config.yaml
n_layer: 13
d_model: 192
n_head: 2
n_kv_head: 2
head_dim: 96
d_mlp: 384
vocab_size: 2408
activation: "swiglu"
norm: "rmsnorm"
norm_place: "pre"
norm_eps: 1e-05
positions: "rope"
rope_base: 10000.0
rope_fraction: 0.75
qk_norm: false
attn_scale: 0.102
bias: "none"
tie_embeddings: false
parallel_block: false
init: "normal"
init_std_qkv: 0.0449
init_std_o: 0.0088
init_std_up: 0.0449
init_std_down: 0.00622
optimizer: "muon_variant"
lr: 0.0101
lr_mult_o: 3.0
beta1: 0.95
lr_head: 0.00984
grad_clip: 1.0
warmup_steps: 200
schedule: "wsd"
decay_fraction: 1.0
decay_shape: "square"
final_lr_fraction: 0.0
batch_tokens: 32768
seq_len: 128
doc_mask: true
train_tokens: 218400000
steps: 6666
dataset: "wikipedia_en"
MLP neurons of a small language model. Each row is named by its layer, matrix (gate and up: input weights; down: output weights) and neuron, and shows model dimensions 0-191. Each number is 128 + 24 x the weight over its row's rms, rounded and kept within 0 to 255. Numbers have three digits each. A neuron's up and down rows have the sign that makes its largest values positive.
After each neuron's rows, "fires after" lists the tokens most often just before its 100 highest values on Wikipedia text that the model never trained on. A number after a token or word is its count.

L9.gate223:102140090114123115109119136133090098128104088111171156134127081110146146129123136101150144130082113144134171121186150145167134101098127137182130156070130118105153118146101098130126137084145120088052121106129155092146106110093134103178106074158121111152148162147181138110122151125131111098142149109137153133095098120146086131133107134101148140153119120150108128148156159104116126141119141127106103137099139144102131130128108151134138132142140138159141143114144153174103153141126131147140135103126102087141089067101121151087119163121095133131125139191128136131105128119125117152
L9.up223:102154136112134168118120093130127111135193084124128108141135142116115114138186196158111103109159129135105149081140126127106154133102098155100128102169135106131129138138103093119121123110141148122109156153139121115115109094131158112126103136114146169125110112113097118151104147171167153079093094141155132104136124136154140114171129139157109104141142103131124130114101119181107124123110141103129134161132103200178131146132167161114092136116092087077167098137175160150137138110098111089144157125133116128111120143161123158146129175127137154105126154121147142115110140100108107109
L9.down223:113149133148150159180150151125122144163107152146136124126145139107162137132131146078180183155167161110118113138131089133141134115150153085140176089141123124105117121117179113123123126137145149145108110120101105182139117124098103089102107156126134050138148104131138105125143174130133149123134143104139135095109097126136155101146136119167133103125132142180152122163142116157118086124126118092167134097100114143138138183130132129173108138150109116123138147120126158150129086127090110142138174126124112121134127111114157121130163116132152091109098175138181139148164114146150079115
fires after: "- " 22, "km" 11, "C" 11, "c" 6

L2.gate280:140157124143135102137142114145144090139180165102096155106058120131144110150131167136115146106122092122158121104151119138183157093093146160092119134139127108154129124117135144142145148140149133114100118105082137090130095123153122115142110132141117145144101072168140114139097107123136119125104142131078117151125128116192127121146105119101156140145118090155095120111139135149146113133145158115110137141107115147142121132095105092168120132144112113150156120136121105106152113101116156134114151098105139097107123128136203126094079179181132109166145130192136153104117092117105119090
L2.up280:156094107126158126118126115097168094112109157130095143139151128112135094206151113183096108159091104128126112114107162096140157122098136128164128151114111141081123073130127148093136117095124136126096118129130114136141128134141094105140087159145114161129120137131123138146092115095145086143104156142116115139103113119161153131146131138107169134126093102129143157167153102150154137150156177125117129110131143126130136166085120109101162119154143126157115103129091103164100116088129126173115139091161119132115104123108174166121095158147154168186171126124124161127123124142104128100
L2.down280:174132139142131131157156133153128127145126163139140137125129113136123110112137100111166150068128100116140133102131109176131153118093112153125125126132145146152117141084132111170110153145152155114196158114112089171162136177115103144117136137086140144106160137145104148106125104089147178152122136113137127096143131142101151117128144148148145137157116107161133125096121100135162104120094136188121136101122110178167171144150122148131100103139167146147156101179104120137139105156122202096161070157126095124163135133145132132107092149140129089129150117103149150144144135128130132116
fires after: "H" 36, "h" 13, "Total " 5, "G" 4, "C" 4

L5.gate110:138136118163141106149116122092125162142072126142129136148170118129101125138144132129078140122127145064168133085143125135128160109088160104136128095091123165125122111143138097140140152145149107114147172106136119141152122086123088088103136122109130148103132073127137139152086093191102132112120130110136077130145133132164142131109132122158094119090142096093105174183108143113112117112133150147126111108121109144135139127142123104158124094109120160147146151140134121103118116124122126099116129138159111160117086160133134195151072120137124106088110131141156144172092154180128137138
L5.up110:121113157109173110155097141093139153135131094148152149163149161126134107110104218154148099149117119098135171134117130152135123116133121125091137096114158085170098128120084106089130143092118111141113095142123083113094107149166111121087093140126133162123129125141126083126117143153135138124170080101111129144101117134137070081164115147161120131128118123112134113110129128112094114116139179120101108116123151138092133127141150103133140129061130152140103147135125148151110114106110093135135149143143103107130114152148119148109101138157109118086109137096184125152123084153152149098
L5.down110:091119114156148113154160188104129160111177138124136125144144110138066091143161193070138143116078130104099128134107127129140142149128143150132154138142084161153127118137132128142124117159135141128145097113143139115132123100115112125154143112150115136115156087133151104112113105165099123130139117150104087146132093127136145122131126091176103156144094099111124140144169128167157125129135127098132140141129140139173150111093096115177118135107133146128139106107127170112120085181168153095114150146090131118140106116123120128167152126117120111126135114089100089189084166169120134094
fires after: "=" 34, "was " 16, "consid" 11, "poin" 6, "He " 4

L2.gate123:158105105159159143136102152138136126110126108137141135155118121105141131109133111075130093130120132141114141084151151136133105127143117102153103109133135154098138113156189102111105129121133112159109125119132091148151175124139124116151105165108133077114176104119179080118144122093130126128160171118114160138114052124086113109140143154128103087106146139115141099176134165138126135122142154150127096111137136139181115139147142145117141165082071113094115160084157131135117104103097112120115165159136061097125154143133137121116111114111125097140119126099101164137082141112136097134
L2.up123:102139150111141117126134109158105114128105123121132159155118125086146105120134154135110112139127084079141117103132116138099106098089129075136122124135108125155104141109161130104095129141121134128098124097128119107093088112156080160137114155117083128143141153146133152146158143107136125122136105081120099159137159102133109147142100096131149146106141138148155167114098138145155126146113111161080151132154092094139098155082172177110125133118124151127167124094143161138156136104130167081137096138146190155069081151118094121119159114129063152154110133116116129097101129137112109154
L2.down123:192126130131162096071119154177141136151124133123114103139126118115146150129149128116150145088132106136156162104149116139164148144158132137171092096165125109133140129158150130174150136143133138155104121129117181116132132148102166131115119138172178165087121089117163117088113120135125136142092148152112100160153115106106133125119180095096132139141117118162120111112123132135113128116120140131123060128167090119120122154163091136110119154089087118123119147139131160089137116106115096165095102076078136151140128146137151122150120130110119115118082150169154134165135124147156104158
fires after: "Qu" 11, "E" 10, "Maj" 10, "del" 8, "qu" 6, "one" 6

L8.gate258:070118114118104094102121135121138117133088117152108165117162100127154179192145110136135152178124146168116135083129132125120119095120166137151167112132116172163136125121117127087197124149157117091093122138117150121170101131122118146057144112118099117109155134140144121115084154125130147114135128118082117081138112186092186094130130159102097157139140120136140144141162109142130143109152144145145103127154143116131132073113138141147137116138149107123122120081156123137130121134142102110148139169155118132132104094109087156121152120109161142131154127100130110103106143156119113140
L8.up258:107143156148107115088142127125131157129107175117155126138155078158092170117115123123102151138099133126153154118115107135110099145190128109169159102121137133119105087132105114156140123126129139133125133127131117122087138140104064132139177150108117069157142126126127113116101141110081116095127079188135157172137172127153155100120132083177113135165151122161132123130141120123143153122136118096118101143112150169136130145119149149122113132085123145121096113108109133140122119168115159118118115131137180134131155077079134142126133162168152095127082075147121121129132114128159160115
L8.down258:091100164139124127111136160155129146090150157092101168117101103153134063123079157123151144139138139126152143147128101137078144113148165128116163144139135147115170110093096158156145122149143139106110103116113136122131120080143096121085108141109108139164159122156144129066092166107084161191135163159111123137148110124138152108090143088116079157171144143107142140102131153144159144144149116096134142117121138132144087137109143161160131113138125135151105104130153119125139136129126157130141173116078122113107081131123089092144126109151087136159113109122107111117137117131148099119
fires after: "201" 13, "–" 11, "199" 11, "200" 10, "202" 9, "197" 4

L2.gate225:150127124113127113117117156132126097096092120117115112186180182137122139148129123130124139093180163108131160113128133112116132141080121146119108109143156134118127071124114099129138119122132135109118081127132162096126119127151123129094087115166169108109165118159166102136087169121150118099157151135122120145107126091118076100136093156139156131133126130134147130124116131122147159125107108145137096127123078167108136148142099083113164104132117151112112132167153176142072114134133146172138105131180086156121149110099131103107157167130078152145127122113097149094108120111113084109
L2.up225:155107102115123134100117101145107115124130153108117128117155158163141091154140111134132154112078151141117115093164109140145132153152095111140108103129108115100130090134118085192104134147102133113108165110143136117166172143111145097092101143163141093074176129161098127175153135125127153132085137141098111144147142125093104108162110126146142090123135099123190126117133127112124125103130162132103117174158145110104116137125143141132154111117099127140165144166107118135099136119155136126152137129131123153152145091149100131184085177081163118110113106098110121172146118143169147092
L2.down225:111159123134180119164116124169145096129143129146091153111116160129144113091132141151149078097141139136128119155090111087187083117085107151097147111159133082102173139132155149153127116108111161158109096134157132104136120143147137116156139120088111081118100149118096123157098087148106129131123131140174114107108163123134128141149169151185128081129131106177151093129134122120153117172139133150109105116115113155167158135131127138115165162154186148122138073129138130157109132159120127101091106110137124131105112144140116129166116135141119132131152180140148143144114129098121151109
fires after: "Men" 12, "en" 11, "r" 9, "go" 8, "tor" 7, "C" 6

L5.gate7:086136101153109084114127158159094125118149090129164101108120108147131148099140140106119136167144180130083109187130150153095120143106145136129109063140144085090108131142133144132111120121099121131079146099149132119151124092100148121134155128161145145121099129070115148160088151147113151117142131080154103140170137131125182177137130139120108156117107173157091132166097135108119134134100156115155101095110116132126117070139122117112121086135104106111119096107140122103148076092152110143123139130125159156111148125138123108110136105132100086116148114123147115116130120091113132092
L5.up7:114136172146100123110137126079080140128142114151162085162096167114118140109163130122118183137164134152130149132142156145098114108130142124118110149123166158161111153105126154091155150137146117126101145116142139093107131103129154099159092125125138120168149165156091122117140117122078128153123138134079095112139105120101148138134085142139123050128150096119114126153145106121152104152119161139125139111104165135115164148098151139075110118129119156139169128171123116127152086085140141129123149126125138141128156119176136121161095155135144145186122135104130139132124152119120098055
L5.down7:120154157105112144124125131113154110101168132087120153146094136117145169083145107107129107067127119168126136130125113137166106102126149109128104172088123114140135128132119082149126146139166124114136160100098145094158137148122108089178118153128118112118183119146143156145139152120093110105070187135112141115110126066129121160111101135134108121135153107150137162130150124108137145145141104096141131084117163096087092099111101110132148113155098117115135145119117104134111110187155114153101122106112110098129111157153170129126166132095132122140158148160139110180128145114139089087
fires after: "c" 23, "C" 16, "mar" 13, "ar" 9, "al" 6, "sc" 6

L2.gate116:133114091105138122124130176142105112112063111138131101127161128133087147094117112109112130138118172108127126151157126121103141116164128130129122167151093133151136138156138129123120114083182127107142143092127151161158170072152146086105108137105132104137105078111154167128156136144108121123110143145130088131147137133153153102077180117119106137135089100125186130161121139108093143110159162161136141132120130096115154128136132117167128156124158130144124110147172122153132167124078117115132123114115129159078130125157074109115089104118081105100118133128162157141134082134093137132
L2.up116:149124125117139120141097128134122099138126114156159092104130139121138124053138127137144122122152177109094133145174127097128138173150150112122159105132112152089145126129118129119098120130203160091150112108102128161168159160102115101113166147129128120135103093106110174148120096159166159089132154152147146093102117093170154135144139188121070128093128098108140149129127081118107124091118131104110153109167108111120147108093144125123125090155127097145148127142145129184134101149109114127120117138145129132133151101145149128080140110139076133150158148120145110137149102106129096131
L2.down116:156098148117210136139112142161101142120104143120188134140129135123152115105124126168121120138148162119144127156153143115101149189138132153132144084093112141092113176114140159119150148155144142108202130149097145105146172098120158132095106175136092162169148130132125163130152110106109114098126103114104129151116117164118130109119196130162107176158153075116122145137135110110098127159141122133125141110126118107119155153128081117138154121099120150097116088131103127145143138130140115102103134126097148126124114092114158126097097136130134111123153141084145148115099105143152110152
fires after: "for" 15, "ear" 13, "ing" 10, "Wor" 10, "oun" 7, "ran" 6

L6.gate72:121123105120178122064154117090131130114145136116089104118151125101097160109103161143141119145145147126161166132106158136134138143125145085150150148158106121105136142107134107089120132106108103070116104097117167158143120121121112085150139116116083172138096151160118102133100173126082146164125116126139099122064094075097151084111129108133148103137120144100107124144134104112101123112153107118164132124138125073130145140107135143172118109148130133155116109154162114124138132136115128122108108158167127139118104133109133113115127124091100172159125081090144103141107129131162185088
L6.up72:185155112145115140125162174139123116123127111117159096137106094141106137127161181106156112131107126142126130149106104112154113132180108132106131126128133118106136115109149141128114092127112093171128159128107118106139092169117091099097164125100130105135128144123120155142140144137147148139135139089116129083166112119132171161095117134116109118125143128138159113163109109147143111137085120115106091160095132127095129099122146152138137209160104145159082097108111081168098119145157193128114111123155119148134117124156084122095097122114104150119149135177153139144138114072134134169
L6.down72:162121143166156128133168116118094113135146094120139100124125083168102068152080157143042150128165097089115147140119176060167141121153156114137121136166129156123146145137121142100108160110107137178130154133103078142155122155152159126124146165108151104139137156135165112108145098144113165114108169100112123146115123148097099110155149143157082140156138116144175101118098127138134120137120152139127131144155104116117084108107106139128109130123139148132124114124123091115110137114113132139117125154112104125171113157106162140118139121158119132094137128133155160135146091108146087104
fires after: "1" 24, "2" 18, "3" 15, "0" 9, "4" 5

L5.gate196:105117111116117082134105110140151119121128112111126133113099162123154039088112112102134161130109126135154151153113108153136101134121111089185132148125133162131117092089143133125105140129149133131114111096131111127144103106144099124129126080172144164112160082075144135097082173166145137227131102165107148098157142137136111083116124139125121117124146093093130174146092143140135141158112126099134152125110141111117163155099143130163120143149147099133165142135146142151126124125151114099181118154090133143113129087120140125112147128145119169147143118132123142117114136117158138148
L5.up196:129151141074131117087177146101119127126124147129133148143145125089122140140166105108109141134163137163159110115158114114108121131141057149196086152114096138155125122105148139108096124149137191107107151104139081097130128115135122143152115150154118181101169145053167156116095118079120129158151122162167154105116092112124156105105124135140129127145130111144194130141086146156105151136116114142129134141142132137131141133124118116102120159113134100165152117148141140116118110186143113110130104138131136104135144114148120095152135085134145098142163120154123126162130148136153159146
L5.down196:205112104134122121129151102109133121147142095124140122110136140125125121109130158154084146101142134116122116094137105145123126103171112115136110123143139108115160127151134144132118117136109098135118092174146087128115193141154128134145135116142118158130155124111102088168100125173215155094115159135133152142140129117129151134146131120151109114174113135141113079141152143162151124202105117138076164130086132164134127175165153130150104138123132168115102167116125147181143140137116118137143149135118151114115180123115105142119102129095144148127129094107069089126130114119104111127
fires after: "ra" 19, "f" 13, "e" 7, "u" 7, "me" 6, "m" 6

L6.gate190:119141131127087122120138141136108108107091144127117179153127136096121094158153151120126144164136126155144133174158162147143083101151149154094108144169128170129139131107160142107144132122158140072102105103112143109116111094141098129126140173183139177179138106127125173149120154110135122121119104147125149149104153122102148122130113125129110091064097107177140144136157154124139111130150098121137151175095131135107147154119148184137144174180117099160155126146108102129122102147121142095149145140139141130138123129109137165136103112117087081101112089116109135139145144101156094105
L6.up190:119111142137161139073163128129125130090098154114109160175103071104119131092157150137100148141142112164098140152128132065148104126157124113092156123133122180125126120137135177155112113116142131100139135146108143142150112124120142118153147133117142154125098136121068094145169121160144160149116116151183152166179147087106157090131143121117154135150171128167127112111120159119132116095134124134119116140118116139141140136112127135158194145113143142122146126157139091140110131136151175149156117077138123152146163156107132133123107117119087103116113190129103126115141103140166127084
L6.down190:145125129119113147145137129100117156107144130146102129104168155100134130125085120110095169116090112150097103086112175156139090061138147114152091084167119134091196132101084185100123108120100121127150117159144077087103119162111144139140117140143115185104168141114147146123153141119134124144099103154132120118133113105106138096161109120140130157134111109134163135126141132140129125109117143159121178112152100127128145159120118135144122165114122134081126167151126173096121133156143121103160122144135118117123121083198112124127119098137151126163137152115126103145105099164111110128
fires after: "n" 16, "N" 14, "L" 10, "Sl" 9, "Rev" 7, "Or" 4

L5.gate238:171108098141124150129111125104097151136121128135136125134147155115086128152121146141157114130144135104150149124132128094118150078130133141155072118120131091126125134118113141128126135152163143086118158130106148099128102126111167070141083142122129089111113108160153074161121121147156132145143120088091109133068102094139158166148098137128112104135120164172153100135171106140121097107089131104140125175118117128106142172120101103120153075182085087143083122144109132141088109100170121103096156135110107124140117112103121154117147121119118148149140089125145179147137145109098121117
L5.up238:131103153139160110123142134145163102079098165111108135143094143108115119123169151150129159127145133150093151160111160129109117132137109160111156118152132174141108152141089101146129131103173140162109135183133161120151122151125125109100131160151094178113127110133068092143131131123114091127102147073110176153096126117118141143115110140134115133097080124174129164107114141142154126156109174091106157150182092108134129137121110097078149115127105126125116118153125088101151137127146119146126142173132161170139135124160125158154167109081141132138100132132127154141158161143113142103
L5.down238:121152134152137159132109130127113100164126168102141161092059120118130158116170151127132151086045122078120095138133127142121112150117091122177098147149116144140136120106116146075147126099076137115108142092135081153134149108109169081129124161102111101117128131145114142143154099127111168109120100135147140150123155094109120112101136124161097135118137142109161124109167129116138079057146108103135128108112112157129110141142111153152119108151171121129135099124115101112137123167129145146121153122161121148091131128119154130114157140137141099101158148074135142142094113096149111121
fires after: "V" 21, "C" 19, "c" 15, "v" 12, "D" 9, "Port" 5

L5.gate241:089137141127120142069127140117139133111099129134168104136142154115096172131124125104143101110100101195090135126103136148148125152113158124151106139124173111154129103141142108126087154157083151134138134131151134160100082143123106175129119155068115119131182131095123131110134159088146150133103151120096155094100135158100113137116144106111118144126119123122122115084142125163105114146141091102131124086142101153153115145162184118080083103129091097123103115114110091104162097098135163087095164142133133103114116156140124131135150113141132140094112138144110136130146140162175159124
L5.up241:101116091138145145123151155134133157108180131149137108127163131102141111149156141136111140130108130118099120148112157107128105212144134126143144124122164151158133148179088117117133125094139106146105130155053137109096150115174086135141154139151163132107128082132138132101127099162139098144132129142082125123096176173168123133127113148191093168095148113144083126188102136097098136146107114175139122158081103081134145116137104114149117115134132087111139109157148109144098109133124107126142141129142113101096154142147117120120149125130145101131140148132115120128115101140103113105
L5.down241:056104090157143131136083126164127150126124119132147122133178094090118204162136073127157114103176090133122110128104119145090131172118103136148137126096142122119118164149137118173133127125108099113162152120094127129161140145147094124144131164126124128096146110144132085124112183087166137139149114116128138123163126151163169143113148125122127178134144128069124127110095125148148144155133128158131132101092141119123100134163161120149109144163153105134141128170110121143133130094133108075106139171110098116124120158163111095132106105167131132130143135148149126115120124138134149168
fires after: "in" 19, "ac" 10, "Un" 7, "un" 6, "del" 6, "de" 5

L2.gate372:091141090111134144144185136154133127106138140067093153126100104098175136147130126101075109128158115096138124099147145159154084090100162132136127112130122094089149132152111096087157122110101149107115138103114129153137142107098140150138120140159112158174129168116154098181148120119102138109137144124137129106147107130122123173113142126114127162103095138089103103134154086150125134134130141160153135108114116135145158147124132113151158109096169161096131127116107155117082082113174155124109142123128155118113109162108078131140087151151108131129117105169111153180104123130133170131
L2.up372:069141120126103133139104172154142124108123094127152131067141121110100192114132116132126123113123144104134126145090101130156153168117115145091148122138091117146148123153142153162137125116130110134110092111134127106113151107168106117131111135092083168134152167171110097170147092119135126114147112153161152155139094160148117146103150094118135125132082143124139077139129074095131090132159121163170116176113147125134115174102120125164152120131175115128171097106107119109110115118149142163162150092123117134162119132116129138107115120126154082118116136099139153110084108145109161161
L2.down372:123152161068116118152198131109151141139141145097070140170137128079128176122145139097120118160154106108134121113122138120116108098106130123139159088096120110077128106073098070117164154097113191113110129106119102134145101090123112137136123120139102115137107149131153155112155115130111147138150167136078122078155155108129121156096124143166105145127100145077116168124140124124152155117121141134139151119135141119127110137090123101096134113135129149108131126123122196077129135161166103120124105122120167125103118140101104100146114134134176132149139109137151117129153107132153137139
fires after: "At" 18, "iss" 8, "g" 8, "Flor" 6, "Col" 6, "Wash" 6

L6.gate184:104085155127128142120131123145116149130084095118085111108128168087086184096147095162138150103131158099138155140069127091104135119108165156166133126149130133122125118169149128073087110131125137123106130144114150110095130090091158124152133121111154109127134165113131116160100171158118082109110151146099155149099136144092143167128143144122136082108120114138134128171167112101092097119140113082089107098117149152145071089118133148147137126127134129129118136146141083156147085112121124106137108116139130141157116147101145125110170129171086130142171139114124118114092130143124127136
L6.up184:123141104098138109118099146168150152120088128170136170112133114127127107155107093150114168113118113161143147104138121093116127102152082129129148171147118102101123129093135140144112149101178105163150108130136131140134128136141125140138108100121146128166097144142112142125145098114160133131162141157174164156121146181134100191102136138114157179163125069109099121120138143201137124145169067080143112137142073131121127150119128125140127115130131112116157134126157132125142124105132128107169141130120142105087150097182130093126140153120144135130151090127127088125176167122108120127
L6.down184:077158130132136137159117109113124141095091127097112135138100122121104141169129123142117129143160119137144178187128129165174117147153069130107125157149077112151143123136135114144128134093109113137126204136119121135101122127122182134140160104139146131135112099114160133090141106087158118135145161144195131135128138139094141132141151114129110143134130141106168155138160162131133146152118168155144130129159130110163152119125170162122096156098159175129154139126160106117097170142115132131162116117163107128178132143139108131080110163170130144112126101133152145109090101147151156152
fires after: "re" 26, "be" 7, "per" 7, "te" 5, "suc" 5, "for" 5

L5.gate104:114128117129098147089153158147164204121129139112083148135124128125154079174140105113138146151101130083111128112142156151107166152152137150124124100084109146075129149138128123153115098161152108147141116162108120120086101131135121154158109086119094160135116114117131127124136112166117152151112118113113103094163166142105149130111131145149090107097131131151119136129115131140128130154113157089121135119127074119161131155091165181125145161115108103129199102102162109129133133116140155142140143089137151122093151158139116104090104147165116116085148154097099127116182125141122133150
L5.up104:135094086091125124100101111139156152112136152134100118134163132148104127140106105141134132163154149152132113124117102186141127140082094131158095140132124101096174121166148109080145087141114169109112164153110117160117065143128083132123109128096130138133139174164114157093083140137145158152102128150111113151146135111102095106112130117137122104128133120135138139158128131156112091125121116136141159188121124161144118104120116135126141084138160128107158111166108118131148139093115171139164117092120103092115147168185113102138108129156140138164167114097116137135142118158081160094
L5.down104:167090160136109101137171147148106132163119089105097133109117164141150151134147130187150125118115108133121165130130131174125082118124103132112143104099127081136109128121172099149084169134134144104117104145172127127108126141137151114180117109133121111147125111101137114142151083164119127135137179132131138124146181113102133123141116118127148130145073081114083160156141132110124129131131161116157080099118160137154091138129098138102165120114114115108127134124133123084086112145136125111149145101137102104137172120158168157087097144153169147153145129155093104154077136095105136132
fires after: "h" 38, "H" 13, "construc" 7, "sh" 6, "de" 5, "st" 5

L2.gate202:103130151136120126164114159106168124079149142127120142138179153160161155125113109137144126085116131126139155119104154181104136154127115121121106154161201142103101114103122123099138115151136108141153156118138163108122143114126138090136154153100126134127156147116139100129072094119125094139174173091174153159090130110121120119167109097157102129156129088129134090137100126109147148168144115108093103138145138163158125121164115172127201142107139111117079163131129125129188137132108149116123132138100106131109143133130112103155138111117123125097134118095170120103126141148136162094
L2.up202:198168114098186129127134079163113139156147076137101102117114148161131145121137147130126121128115153123137121142106131134135128123133135123104150109114122116144103118124112114111105141121173099189184104122163113145108100149146137101088098157165103147113140134131086106106082143129127121146191163130115115125173088141094110142139109178135130121150137124128103185138133124137103081097112117115142118115128146137125125107125159083118083124153118127163120111103097121113147153133167155130138170112102096100149108108146090145125141130156118116173158142160087101121157106099144133145
L2.down202:073122121078151102130112129175138145113151130095141158106143118113138184109120149149106095105159151187146164122081117135101153168120103153112105132148147158082163135169075139120123115120114096115141132118124175164105113150176132106116162119079113134210120127133120128160112123163137084158117129132137127137110089102121113113138159110133080159121104137153159089140119153184130156162144138148097116137117100115148129086179123172121149117142151139143131119105160132135122123120132125130126118121113153130151110151122131113152149116105137098105092128116138137125130150137098142104
fires after: "re" 20, "le" 12, "te" 8, "exp" 5, "vir" 5, "si" 5

L5.gate236:173122104141133150140152115127124154167148131110166150141129147128120118171118152129143124120117141151150132167131095144138153126131145132100144135157176133084175140123121173116116112081122116138093117164143120105108118098120139106104101110120117130112089080161093118130138128128109148115134089183113136113111144151119085120134107130150107144153077116092102107134111122136094131133134140091128126125141098125131140104107119053092138142142102148058124115100176135160175180115122147113162123142117121114151139140160108125140147092113065167132152095133143113143188135131097120095
L5.up236:083107093087136147138126111176162146126134119129132126107074122155130112106126132100108120110142117112153135136114086123133158137181190121109127125137132122125158154131122146161130134113133132104144155135118152135119050110117077147156143128124137149121138136154104113151162086111102109152143097090144086119087105154142151166114122106082162137110125134165129118096079150097136122156142102124103100104143126128124132137083131153108127094111099087129117144119106131126112149149094136154126112136094115120171156095124120085097104092097105137103065075125131120169147150142126149116
L5.down236:134110121133165103177113139166133117113113106119159101099123083128105086105169103117133085149139100133079112100100131164156146087166144137178106132132132134113115140134147155126137109153136126134137152157158131118106118152139106122124134134112118107126088096128128093122148117146104115141113116138151154110171109161100128112154106114156126095147112121140149099134121169106108160159144126140057109147133158113122133145144126094123124154150118100191101139131055158122167124138067112132115112156164149087190141122152077159118101116103123111118102123124121135098129139122166119153
fires after: "c" 17, "t" 17, "C" 8, "th" 7, "stor" 4, "st" 4

L6.gate54:119107105137163091159160072141193123137126082179127149119143140153175151094161126134117134112164132115109128090131121126090120147104107174127095127146162155135109130130116151122078133141122166118159144145113135080108088141117072150123094132098109143145117127110140087096110132155107141152169139179140143120149155153096116136111086110150100167139127094140152114140150116164089148169133116158127146131152159092141123115163142152133086138143116115120148124156137132104161123097169130154145157146105144105155128130092102118112109114169130138087118143127100103127130145132111090137
L6.up54:165180171105129169123097174105130121132135108115161122141134118087176105143111102126119114105064138132172146148161164092128091162118110138109112130136117099121137146146163107122127119148146132142103151097083127163090108160123086128111126118140127167134122107100148107123087145123137163129140140100109123082107143099095132129109150148116116181143097085123150175126108095185180136110106125178149149142155125088108096120155140109138124138140078115163077158118136161133145129129153135116092117104129130113107124123185141108117133126147121128165111127135119125128129150135102126149
L6.down54:119117104136173125109141161076184143139108103160153108170181119133126131152141146135128150155133122104103117137132149112109145087112116136163157140104126136144092160092161150148104138142111134139140117151103149148120124103149145143138121115120104111094161105142090120104136130119129140085117133160138131166131106117129105125108101129125138146150126093162167121111115158089146148111054135160124177131089148097103065113145125163139133167119116121097106084084125137128161099075136136117102129121076123129110111167121132123142107158188112132156106121170147087140114152148117136106
fires after: "h" 14, "H" 14, "f" 12, "rel" 10, "del" 8

L5.gate214:108085112128123126121154122138115107138094128101156054142117137097167149149148130139133124141152103127125138138071173153111118110144083173145114132130114119154133174172166075114146064120160139145182107137122117128073090089176126137161143102109149116133122171126106140139144124046136131111132142114134118118106144116164159130097125128142131096130115111149120107124115107124129164100105138132133138160123120157135106149105122122084143115143105136124141083152146124118094093125122107108112107135076150121134098143150132137160118153115118162106175140145124128140148113108147180138
L5.up214:127108123119144128149109149149150088081138162122086118098152152117095130080135138096118173127117106118123114165120112176132098133148157160119154128150118186115110109125163121130109166129147134158097127093101103120177120131113116118171101153138141124123118127141155155134114154130153155115173151117117115081135172110135101097106116123176134161124146112123157096142121157097152070144094162147099145099143179150116135149128125122116115128099129103156132114156132099109134078087129085122084140138177109139181125098125135117070106125133126128133131100142131138078144128131155121150
L5.down214:147162150098154131113131156164095116145148126113149123088122094149093120091099123140126136113126134131143138082155133095157116137137127125119145131124109108109110136117180097110120122114141109114137140126101150128159139125134141130138134135155136101136117120141076135178131134095097131125154145177117100126173204166084122146133090119110110164137115163118107135122147126100152115121103144110146130076152132161152108192160077093089146108152090166144114102165166142145107090133110162114105150147117132152148147140101125122166130161135156132113132134128164078175174109095118123121
fires after: "h" 24, "H" 18, "T" 13, "cl" 6, "ac" 5

L9.gate308:085119146103136175135165118125120141124174126113120161162144121116154134148153140089124133120127111144082074136138124111098111120114137096069133107121128132070116129140159174118118171114111141129177132121129156126179083095082167154084107117163108125125088106160146172145122112131121135122106132159133154160138113127136169082138104157151126168144118122159136104156168161116126146144135127143183141137137126140122110143096146152125122128089122146146130128139185108128103173137128131108159128128125148158141125079133150107155152111155144121109132077154127150165111128150103162133
L9.up308:093147107131119131131135128148134094123133120101122098136172043087133139113160139134141149142122154096076146146180128192177162137172114081167108115119145137112093118101138140109115132119069174153149140109121155145152164127079101132149137121130107136127145157121115176103165148127089152111147130121137126122122079120137131128123150187146147148082096108173161098127139119148147164134141139122106144170151136110163122141132147106132131129147119173127139125138108149128115078118117137117139118164134100115153140131139145119112142141107155114092090132116131109149088142140133159114
L9.down308:143154147155139142167085141103116136113116135097167147089107121122137142120094153135119165122125122180145108142129117115107136129130122127130113124124130130133110130103133106137127067142132156145092120127120121129184128134151126154098115149155103111110150120153169103122080151123161158165152153100115153071143143154111117113061158102131161112143081148140133125156103126119143141121108201118153126133124162102159178109149144173120092116131171178118078121161143175136089147121084103165132115143163123117122116122116133106156090130117115171150123089114113110155143127121112121108
fires after: "–" 58, "6" 5, "born " 5

L6.gate213:111198105160117138146129117141128138146149126079150120149130123137102153090140127118122156137110089151123104107125109162178137106134119132130147105113135116148159138146125099113085107153146125162113118168058148145103088186136078126098141122154125135091154128112193100149123127109131134123102146091108117168129137157148156130107091138121166133087123113107089139153105152129108148118137097131161135170121107152137130100130115117160177096129086066096141155136147144153162095120159113142150127107086151099118131171138099141115143139124133133137140126079160119121114130117137130099
L6.up213:144166116095129125136123146085189085114102076132106110117115124107113137104132137123167157143114118129178136121137151158162142122129115113108171100148092107120127132134144144122073125101127143102135157139134153133126143081117125147165101127153141123106108135125126141147079143149094139138117117151141120131136113153107136113114132102095103111155148102126105113173139148101125144135142111113151101126162113119128141089129175107088142183126133134091107173141150139117138081103116115144095120140118124138058128123068176120119137173140101127137140151100111183149155069106107131077
L6.down213:131147092130112145125186100117109124141174122123123114147114151144107157143144162125144134106135139171130092137141100173170097115153110122163123116126128133094153148125147130110108165110104160155084077117105064129136119112088157108092153108097123124140101157159143153121110055159081122090124124089151164105141102144143117148102119161141151137163135127090099140146136174127102109098130112135142120127129121123149135121123134136163112145092108135089089135128150151113110098058152123155123125114126119136111079104107108132097120119133135105151124067158135127115112141141100115096
fires after: "f" 15, "Bar" 9, "igh" 9, "C" 8, "li" 7, "m" 6